Weights of a small transformer language model: width 384, 31.9M parameters.
MLP neurons of a small language model. Each row is named by its layer, matrix (up: input weights) and neuron, and shows model dimensions 0-127. Each number is 128 + 24 x the weight over its row's rms, rounded and kept within 0 to 255. Numbers have three digits each.
A block is one neuron, or neurons of one layer that tend to fire together. Before each block is what it responds to, as a language model described it from the Wikipedia text at the highest values.

Responds to: Commas ending a complete main clause, often after a date or noun, before an add-on like and, which, where, having, while.
L11.up18:097142156184120138123112150134135146109131116100148111144125117141115201137127105094126167122139107119127120135160118125163131098119126115117112089129126129135139086155116106129112141126133172119115110177134123151102120121064168115181139137150148116090143185109146099134124116151132144123090149129128165154092119129153151121068090105143134134147080123112147145099109109153094147113140
L11.up771:130155150129109112137116136198097104123115112134173154165106154136132114176100131119099118176162149162096134121141141107103109140125142096103108092109157136129132101126110114110084150106162122104133143154135101126124151153135139081167111126153112116113111170100111147097172097118111141121133133112094101169098141149117149163101103140158094162126154087155177128145112144117110118106089
L11.up914:111160163106124137138130146134109112105105117083145107141151131167096113141108102111101168124154142142141104128119112129086151159139149146091140095115121185127142076096160123132136156147146117129143122138133098112088159113085113110185103151164118103149132124146162133121127156154104126095130138154097128143116094117112087100107111159104131136135152132111103154102111123108149119106082
L11.up1103:131117159141132113141138138117117148124162142162152112143136074113115121155080165099108131122104111112092160176163118082100120113125140154143174116063140108095121104103138169098130119096135112137094134169176095165142117127115166157148098168124102127098131118121134149128121121127077174112116143109108092100120119116132151092139068146127146135105089123084175109113080092109137144125144
L11.up1244:107134127154131132162123142152099135122122146118148105141150176140136113149096108113149141162140123128135126097140151158114128120158090131101147115134137143099094080113115145114145136099161098144098138184118122178103129107108140122154142129140132135122118131144154136135106092145130153124127122104129185117099080121139149119127143081159108140161132135120131127112087125122128145096088
L11.up1372:145151135166127097124122147111128096123159101153162133157109112115103130174125107125155102135121083148122092119103109155128168123137130118110127128132111190119129093144148128118134137093108122135129120126111115143075159098117102144149099158143135117129141164141101117110115127129104149124103124126101145114109147126143143137099118104163155148129097126124154145129079135143131126090093
L11.up1398:137138184129084132147130108136126125139090127124150134153080134121134145132101098086182130150147096139143124118124132139117148092121141177143132160099127142131104064135102134147085151116175131136053092143137097135120110094135151136157122140144138143118150101107130118043121110157180134088084174124133097102126125133135154104099110168147136156167106157111114120098105106128148129114120
L11.up1438:156112116107141133171150135150132123100122089148126082152109143089124137136148153129112127180151141124083133109097168155108167092133148127097080174124090120101136063119134120090159175107138135059126125191131125160151121154135138121130093193170168147144136129096134101132115095151103128112113133144120104148151096122106148084138103137138157161129119138132137108094115122147113156112111

Responds to: Fires on the space token just before a number, mostly the day after a month name or "on" in dates, e.g. "June 2", "on 8 September", "October 21".
L11.up125:140135109108132107176107136133112156128131120114127150123110100120119117148104150151144149113112123107126111182147089105147129130158120143159116115148149109139122135109163168100177154130135127166155117139134105138117118144091151120097133131149129080118138148096092144145155139153066117150168113129087159110125126140133163131137146145108132112135111098103136143144103094150075155153167
L11.up202:151123124131133140169117150116125138141159096109132158138125114082108162099092141125077147158115130132147126138120158121124132116147126142076148149158084123119105066109128153137155135159124155124106169115091087161118137148127143150082140139105095133134124136115097141174127144155115122120138154189113147142137125157142152101127145139167135159158115133125130117140130145121084151100142
L11.up792:150157089135128120149127129112118089120102164083153151153106109158117160136149081119155142108109110112135119127119131132125164137158140101146141092141172121139091106081111168136138150183137169091105166125129101146094117170127128129124092117127126131163119133134141120133110140163124090088103160162145132139092142107121144141098101093143145111066124136078127112135104114116131118164062
L11.up858:139134113150133108164117097134157106149144105135132153138142160118131188140129126132114152075099168075087154177138120132165149115153095149129163117104142152099149123072126162174135106185145127169060114113099077147125146122135135131136121116109130166115123158156128119147085100142049133106144162189143132086135109109097129118172156105130143117128129131092135107089103088106097118091144
L11.up881:143116104146119132170088153116137147090093110132140098148146115114122154158070175128075111099113109155104119142129141119099159141115131140166132087153159129147087104136111124118067083112142123093094142127082129123118159089102099157132178125133127112082128148147124092160113135122137153114141112136072117144117088123124188094150077119081109114163145149109085155114152138141158123105119
L11.up890:166109086113142104161090133083132103126141146140134150140114120145109163159145131123111118145156139118140105129113129137156141123154153161150113154107128137125087123114136148134162124123155192147087137134057090205101126132150142107110123119122155117148135163113150129115117166153124100085098119174120106143076138107136135082121069091120126093124099119093151142058107117113147140107121
L11.up1049:147070144154125106144158085165099133116083069063110131154128117139095155143078152140151173139161135140128136146152148134125156082114143152117129186124151129122110126105121119127135116150186140120117149130120139120132124139103131080117093159127087122158165132158101107152111109145140136105111151121100167101160105093139118134111131103127148105090135150113151138132120091129150107115103
L11.up1359:102116119170140114130177124114126134163136093131107098140158167105141135154133178069095174103090157124115110121126117145145125120141123141169146096148118143092131160091144180118115128179123193093083121105098111111146121151130140155146125148128166117111105140093093130140123150108114134155082125120119115128130141123119151160130123139122120145168123113131146119089108122151132116111147

Responds to: Single letters or short first pieces of a word split into subwords, often right after an opening bracket, quote, hyphen or line break, such as p(ictured), s(late), dis(obeyed), R(angers), and the / in coordinates.
L10.up235:128102098151107126169163112132121168125150125149128148149052116133130149138163101101105087123126130125129121101105135188092165109121114165150115120142107124150166096140138131168109124123097182109142123125128159135127072113134150153124099169115059182152198108112147142146141127134122139118129122096093137087148111144097104125095146148127128116144092113120151153118123100168108158129113

Responds to: Single-digit tokens in the middle of large comma-grouped numbers, mostly vote counts in election tables (e.g. 133,032; 565,708; 12,000), and sometimes inner word pieces like Var-ie-ty or D-V-D.
L10.up1405:128106144128146159093103131081129122147087114103108135158153162116118126122150133117126133139113143116118125151094106107166150128122117132115140156135167182102158171110127126102142154120110154120109123145113137145126146146083152097140129107135126145119160159146130110146081135160116143140109145151082126115128096131154101051099152096150097138125090134125161144152142114141130124141138

Responds to: The space or first digit right after a month name in dates, where a day number or year follows, as in September 6, 1994 or 25 November 2006, plus digits inside latitude/longitude coordinates.
L5.up277:140156109127120129155111108120101116086115135150112121158161130113119098139116117191118150122131132128116112152130118116111129101149099173102125149176103151139147164114141155131108098152100165122073123136106104166109123113131153141090145162115122144133114162143192142111118116145128111107103128115106122135151109089112123075124132114131113107113096106084121185154141095170074139122093
L5.up382:130130118152119103145138150055144082127143074118131130161098111068129173115133146138140155149144134118114129117134109108116173087143152144122115170080149136119182161157131190121176128122116164114112111126103110130102114108114157153109107150136136146153129136115124096120124100125093127126105113154099156077130128140107124127096143127135115114114128119149149168137150150127121126141124
L5.up388:112121116147117112156105150067124114124109101161117102141151129136108169128132147127120119099114141131143078171136113130168179124135150142127087109120101138133105107168115159141152139123125141091114177120124096199119133127126130124106128133173148146134163133120164129133099115103098089096165174123130143126116101121119112069130100119121114098156160055104134111143140070121143110135168
L5.up500:090152133165138151122115132107151128144140102090126079154134154091112139123079159121135161139108104140079119132134104146125163097128131145135134145114144157138180159097091178094121159173108142154083093132115128120107181101119151114109156147106150094157120098132137121143129138094090102136137120117113148094135104114128142142109133125155139145084105145141175136157092121113087091125114
L5.up516:129127170129130149111114136112136133125142138153150162144090133095125142179086151146141119130131164115126135172142127174121169111124103137120139164122109130144122113132109137149137079165129164167129102129131115150064137132128128165089092148108119192137123142153142144100101138141111130145135120149136156144112123133115139130158153143110171138113095136084120111131113163109081089120161
L5.up676:103070108129143113127182112146161117139103148084111110144143133164109102105155138173127126176130140104107098113116172137110111130126138117119114098101157155132139095124138202126116114158112147097099096152133101129129151085106115076162164142125111108185107118158108140134116115152113163110143183173115124121151132090145172153146155134160117080118127097106127106162137106110127160158101
L5.up972:134072149159121112175114152144128085096125095100127145147172093124117160117152143174117142178167137129142136073129093153099166105141119124133119106149161141142115118168129128113132142098129161117124120154137132133122136146103136101117142137113145135167171176140185139137083086118071147117186135116092118081118077095102118125113085100147125127114109087097147136129118113137089122141150
L5.up1330:139142105135139107142089115110127134087101111087131091134145140112104145150123158129084148201153128114119104108146134148083154145139100176158138123111102140108137150129136154146144105150132164139124129119081131119105159098116185144131078151149107101126143112128143160129116116124108093149150105133105156143117117102058131119118099109103148082116129101107163126132126133176064140130159

Responds to: Tokens inside nationality-plus-occupation descriptions after names in Wikipedia bios and lists (Canadian curler, English footballer, Japanese footballer), and separators or units in infobox/table data (km², ·mol, /).
L10.up498:087110114079137143149160166145181076125155130094122149140100150105082127104113100123089162152167110106101159140091121161087135097147163130145089150158157134076152082110121170145128109123151096168119093147141163104138175136130081139148148172148117122156157143144135107157059137182118125133129113146081099147124149127149135139074149108178104130140127092160108166143102073115131137121092

Responds to: First word-piece or digit that opens a line or cell just after a heading or table, e.g. 2022, 0 wins, Vowels.
L5.up5:106180120125150125136121113107120114063123126129128133144151133125115196149151157141091108146081144141171156139177124133110110145126160117124102125114105159115137110146121162116141125121121125123092121161143127107102139124128155125115084141103110130142155149131126136083127149150140155053122167183089164162118112139091111140131091119102074112102093142106128122158088109147100129156112
L5.up280:060093141178125143134156168130152103131158098088116135163121108076104146132101174190123130110136113121099126112127103152114137091144100137185110154111101147094131116146102134128157132131109110149123100145110169126145168121122101147117109137050101166145142138115160111094102110102079116133144120126083145154144118123101130085112118101110136119094073110171113157092174130137129104135150
L5.up283:134156132134103081131113141124119100123104102136133137139106100156133137112097175132111113162139132115174115152132143110088127102137131124111127126147103122134131137143152129120117133142150123108097159161103067100102112132130088113136094150132163104111138125115107139119109101147107111111107137164097110099097125123097136097088141115144111148128115075127106105200140086158146113140143
L5.up515:122130136113087103089137128144104140169090158108111115132112104130100121103154154130142135097164164105098160122122138151121140136114092146169106108115103140128150108138179122108130096165116154144086080104099153162152159078101125101102100169137107126139125142101179150123112132141097145141141131092112159096146141133107171129140136157150137156124114124116159116092153111137106129111142
L5.up609:091155100129150123090074108152154102095128142146117134124113118137119166113115157150152109135139093122128132116136110176128102100132175115159117096130121174123163116125130134104129145148123125133066158107155100165130124113144130096131135151084159133134139137097149127097116103118130125119138124102130159116132141151052120081129129090131087146122139135146138138096117118121130139118150
L5.up975:096130109116110094143093096150118161139116136131129124154125108138128119141121202140156132146133141115131158152114119137128162126137141134159125129140148154124156100139175112105157156123130179114095092118100113110137113131100174086115090161121147125121150133107160154104127082124100144138203085131104140099123106167113136090148149107099129115103093098136151115115120101152134104155160
L5.up1039:121118128133125119151081143157106148117145153117140142132157120091147137131105145106117141170109132114139143127113154123141096113166116108107107118140097139125088112132140143123092152184151133127099149128111062123121106100128114135094089119089172180133132107078183127116107132147127140124116129137106099085133098101121123084164101121142081142102134121118165152135105139131091179130115
L5.up1176:155170147134152116148123112141151169088141144120162128136079109099148134163131106106094115110117099108111179110070152159134143096141132163133097114099133149128166115070162145113127121106155160153113158123119117142129105143112138149159109139177122124114150135116135101116119127192126148139144150104101159127124118174086143087112090099116113129133090112136117139150096125144121130112100

Responds to: The first word after a mid-sentence comma, mostly "and" starting a new clause, also as, with, or, in, the.
L5.up210:158147107097160116117153131076127061159130122114081129138121143126141111113109111118123102106144122105121091131101138112142134096134124139161173139182127145116132152079126131098106114161124157106142119132102099125084090117114116114140147126139108129137141111113170106150103103135138102145148174110115132121159147154130137116111133104149113134119121132149149104129141144130119124155094
L5.up278:129154106146162089138125128129133111131139143146147131133127138146125087101167122150114161142121145125159136176144129127131087075138077137122105141096132149120096131089139155104141082163163148134106128156147132105118085139095083083135134108176136154121128141125104115073121113152137106146147178144108160154104147159127136113147126124141124141120103118116191187169132131093094108166147
L5.up296:123109154132169119142149145115111083171141145145072121126129109086153116122089131113129103147157115124080145113130133154155109089146100146145123108152143120106142139148169134109147101111119172098086115131096124128118129146099121144124142133123143101116152126113124092123109109144147160132129122102126112148124152150127109101097133159114103121088102152117157165154145147164136143129096
L5.up708:127115149109131123122144125087170080170120091051104138179092153136136096127132136105127086099140117128130131134139107110131108095124112139103122141148134146080124091092125144135134096087111146125134104158109120101102108170117113126152145128107129103169131116087171081116120140161153120096158122131093141099141199152119146119116180134132101109118114140092139154113141145131129156105135
L5.up867:072125156121145117113153119101089108114106129130095090143142145092114103111148152110169150138117139117105124134136102131113092118134132171115127091115187148129125141105140141114128120124157128083135104154110141121108130120095148110122120164115127117125148146127142115147113107134115130121124184099134079073120158141135143132123155122157156097095130129147128125143134137144123162126148
L5.up883:104179145152105134127171158134134074112106097096104114144106132107120148111136142141067109088153130122131135105121123083119132118140136201142119152126180138083169116084129119125146106118134132132084124107111120113104109163118138155114132114109087119102135119120106113145118122121116111164103112110135119144110152174120132111138109132124122143100120135140132108102198128114102137148094
L5.up1126:138108151103125129138126159137124110138091138122133114141142105119131101112114101133150131081109125110091127100155144148133136113164138103178130109128137137126147124083140143118124100172113174131068144161137151141116094086114127134125118123106169121140133115088149109150123111130142105126115123122110094128136123143121113112092142118105133082116118143075139162149145113103130121115137
L5.up1160:128099193177139149127077118138108154124113089114091134152103157075094139133103138155129174124195161111119120135163117115135104116118127113125113139109172120149152170119143137097129106128162162106133140156123123118137161117103138113141086159146139107143129157069135098150103132146132139123161153093114117089091147150116153104116130137146123094133100144113128153133101112120116147094150

Responds to: Function words that open a new clause or appositive after a comma or "is/was", such as and, but, or, and "a" in "X, a British microbiologist" or "was a Romanian politician".
L5.up45:107125138095143110104139183128166115145150190112097129143120157158089181176120114125091164119149135135130158118132121136089136108128118141164147141108113136146178114164104158150118088144106147131119048152114146102116127122102089119120120131150089132132122147097153140113116189135145141116121098140119110088129146178114191144088139140140136128131143131144130131138122109121156088145072
L5.up160:119119138095147118136114171151158084122130137109123098143042137155142126137118127151118124122127146131127108099125147095109119167141132128137152129122159138130157107072106141172107120120124147116085113145107137162141124130127135078177134132135145107146113162137122130124135133143103111113168116135142142137143126137120154121099123141127129131160143075096117113154150133129116152084070
L5.up374:145114145105162127157146145115184127140130082099155144145121120129073168134110106159132119136161119113121155167066115129105137111153121104109129138105111142163181116110133130136145103125106167153173129124117163152090150166127086129147148119163116100168119133113137109121091139177182134130141117136126101141133119152123133158093082126108110158133142136101075142152131112118138172115129
L5.up529:089115160124143093136142137084138109101112179115127102143139119162108119175132122153085143100166125139129114123154127101118176139148099148111134104125135135136203149129072158098107113121098143129112100106098136149110114114099133100161125133176128093137118117133103112143112153149105147110122122150110120137117090176117161111128170117159123117148129071100097147137140105159124094117120
L5.up857:143118160125134132141120104127164162091138143131105127147126156122125143144124127094100122132166104125110118143148111123114134136144122153097092118097105109130203108099115141128125122135108172127112111146119159137120152173122115116165135138165133109125167155123156155118113120151144088138107144144099138119162111202117133152093130108155118180120172135145100133168079124100082144090097
L5.up951:103126097125133138127137103161154143137115137119117132158137153105122165112125184107118099128157146118095126127104088148137129103132129132092111122090122129102155121092103147100141112128096173129112111160097148113138138156119130141159141156146148128176149151129162152089119095152101139109141096125121155105152106181104132107121099075111146094128133107102104145131135127093085178126130
L5.up1017:102111145153154145117127136101154092118138156099139151150109113093091133114117142098137109104119124141099127124130117122147116141113127161148092144102151144088197110116132158146125083130102148122130090156111149127136165071101132082152110127171199115163135157103145133118126113158084151123124120152097128125131118141107146125133118087158131112099117129143142129143154124102127144128143
L5.up1307:089137140161131108094091147120134133170117143091095150150152134106138105118114162118105135166098135104095143128115133124137109062146101133145136123125146118096150134127133162119125134137123151118133109164099159131083121164127106142104140129099127145157136141111128145110114132165138144126128120134072114123135128130109162105105133110124113147106100144107136125124127113148117161110176

Responds to: Thousands commas, decimal points and middle digits inside multi-digit numbers, where more digits follow, strongest in election-result table vote counts such as 42,090 or 8.91.
L11.up201:134137147123144111120142120141101100115065141119136134144109145093111143135153136139187145100134106107131101145138143128135134144125160116147150146123152136094122152133109140096160130109126188075094076160151134138147118140082129098110043141127137142155163129127133126130101100143098099119062148121088122119062170106072125151092133152152134149124146143154136125115126103096108155151112
L11.up352:135083123124140167135104108099161167138149103140143117173113151110117131127130132131163122120162082100163105127112149157144113154166101160154103159145157129088163117138122160113144115115131155127145096168059098123129123134114125100165130173121126116141121116134130056134096137119111161114129126095083129136093126178152114161108138111165113148147103127146127132095110126161124147093131
L11.up374:120144116139140149124126112123158144136125162106133095137121086146135160143185132185134103143145130097114120142127130130130124139169140129147114101138139128106126121132121152155147158092152181125062143146094122193151146092118129112150106146133134155133133120138140120172135139134109133108119151107027143123120120118147084126106122111160114132141116098101153186111088068076096147148099
L11.up376:161127110105093135147115143073139145173084142145144121134161141094094148132102100126127139206127148150126126174167118122123159139158164126113146143135160130093133171150151125148132163104109181114145121151111105145101143136124130130100124131128157166112177131135192113117117145100117104146130095155138155118119102147114144114097141144111120146083098129121146147144103137133093121125153
L11.up505:162126105128108113145126115110147151131097146173154136160124158112138122161134171146135121147117120106122157138123151128134157139142091171133095160082136143147113132139137148090137160087133117114128085141146101206132127136103126141111144146116121150132114142177116069111127138149137144127175139139085132123146147136129110131125128141101151176097117103136136110123104108078090120111133
L11.up634:134151151133122087174158107128145083130080166121125091139122149102135197160110135123167123078170104121149106163123144098143161128150128178150113143111124119116127110138090172114169107110136179086081154150129084151140153143109118118107138165102137148123170147144096106091160148138158108097136119198101143109143130100110132121103126111138108146156114095124131171127108078115137161129073
L11.up1101:176133102148112099168110083144111119118118148151139098167088164110147178168156152162103099175147116094111127142130152140163153106137125152172147123102122139117166137110127161121139144138152158107117129120117127143152138176109125101122098092118160156146155146123152099106122094162096122151144147134128137115109122147114084093097121128129122134109144111134115153113115107125118154116121
L11.up1318:137153109107115116117203123088149125116135156081123133146108109129140133161127104156146094127107134127132126154097112134126130139152135111108116165103135158123124143130131159125126125149173116114123162136164096118086132141100083129108097132100106135115127115128146159146121119103119138112108123149077128124109120144116158152123142085153129145129118148136119104117163119127113116122097

Responds to: Connective words starting a clause after a comma (and, with, was), plus short capitalized or mid-word fragments of names and words (De, de, te, A).
L10.up1306:143149151134147119122131149075155141140126128090174147145105146100122145156103140119091120130139111120111156154166145142136094127131112125144096115101118138110127125133123139142138090114120175175170095138144142096112127082086112132139091148080135124139118127118158129138124168164099085143148115122128134079127199141165109134088161111101115116118088165142131171078120158122115127121154

Responds to: Opening words of direct quotations and first-person speech, mostly I, contraction pieces (I'll, I'm, don't) and auxiliaries like will, may, had.
L11.up138:157144165152084123173140138126048095150141143112102146141157105088133143158135142135169128142101166074118123094116148109106131106143095152125168121135138151074129142112086156126159134121102125114132116103186137164108114100098121111131098122171121156100114128150148126124100106094093112154169147102157155128133163112134142098142131162134115141156129141101171143118122118140132124131092
L11.up195:158144137105137093118115161122131116153110135102069131163181152118088145124159160165120119124181167076110129118135175121123117158135098112146152111122161160123148188130137182109165125144136125131121157125106134090126116127087154109128083108154103094108109092111143102153122135128098084164127129115130132091129128157117138124147119067134087131130097134116144123145061093104112088169139
L11.up377:168138134102122144133120151107126096151075142151136133153108102125150119112135121158138110125156112149097122122141146125110111123134098191128154101126098140105169121088126138114150158128089160112128133166136130111106117142128153140088081154143141073120094120109117113163119111086131132136138086137138178121111134093111138149085180105116130142071126158127125133129099122169093164119106
L11.up538:121134150110118040119126147109100123111128135146071150152122154117108168121148136153182107158141145113115157151168167121112133104118101166128174129108149162106195095103184153136154126128163144092127142105184107113111151143098126151105097127148152112120104136094124117156069108076096106111123126102119143137148133151068129122132134129160145157162108150127123158156124092142147121172152
L11.up593:153140197121087121150129083151103108149098155100132096139115140134101135144122131116152126126120127097167130132144186107128089144142105124137175084102161150106140111133118111090142139140129112081142156104161101136176109108120122083139164119125079190131146137146203141129143108134138143119107102139125152134118159139089125109146128119125056141120097110113132117132144124083093122143131
L11.up1144:135101129169100094132093161139141101136127114114129130136150115148138157106148103099156095131111107134143102180149147111126116136144102159107117111141148126123092132112160157121164142157090138115146133118146125110090127117109151100100070113183064168103099141132089094149123131123108122132120158108109138141147097088123162126181117092126142113125128129103153105116129138082123104156171
L11.up1288:101129143115129139120077100140132138158131143127145099153104125103158147113108144139153122138109157107117142158091152156116117122113122167159148126151151159111147132111154140143099135159134125093112138090137119112110099097094102102126108139119122134129131127100127120102144094171090152116154109106157147126118149174131148106143129093151127108101080124082147136128112119131142147161157
L11.up1289:119101135144117091151083138142098129136127135129053147148120131096146145129123134151098091114130128113154136111124132141144124114137110127135151115116137110140171152099126140115141129147101141112104105139115174120112097112083150122145065131123117098117151085101098140124147118157092133108110104119137142122141155144146167105145150135140096126127161155110132133154139117154125133137152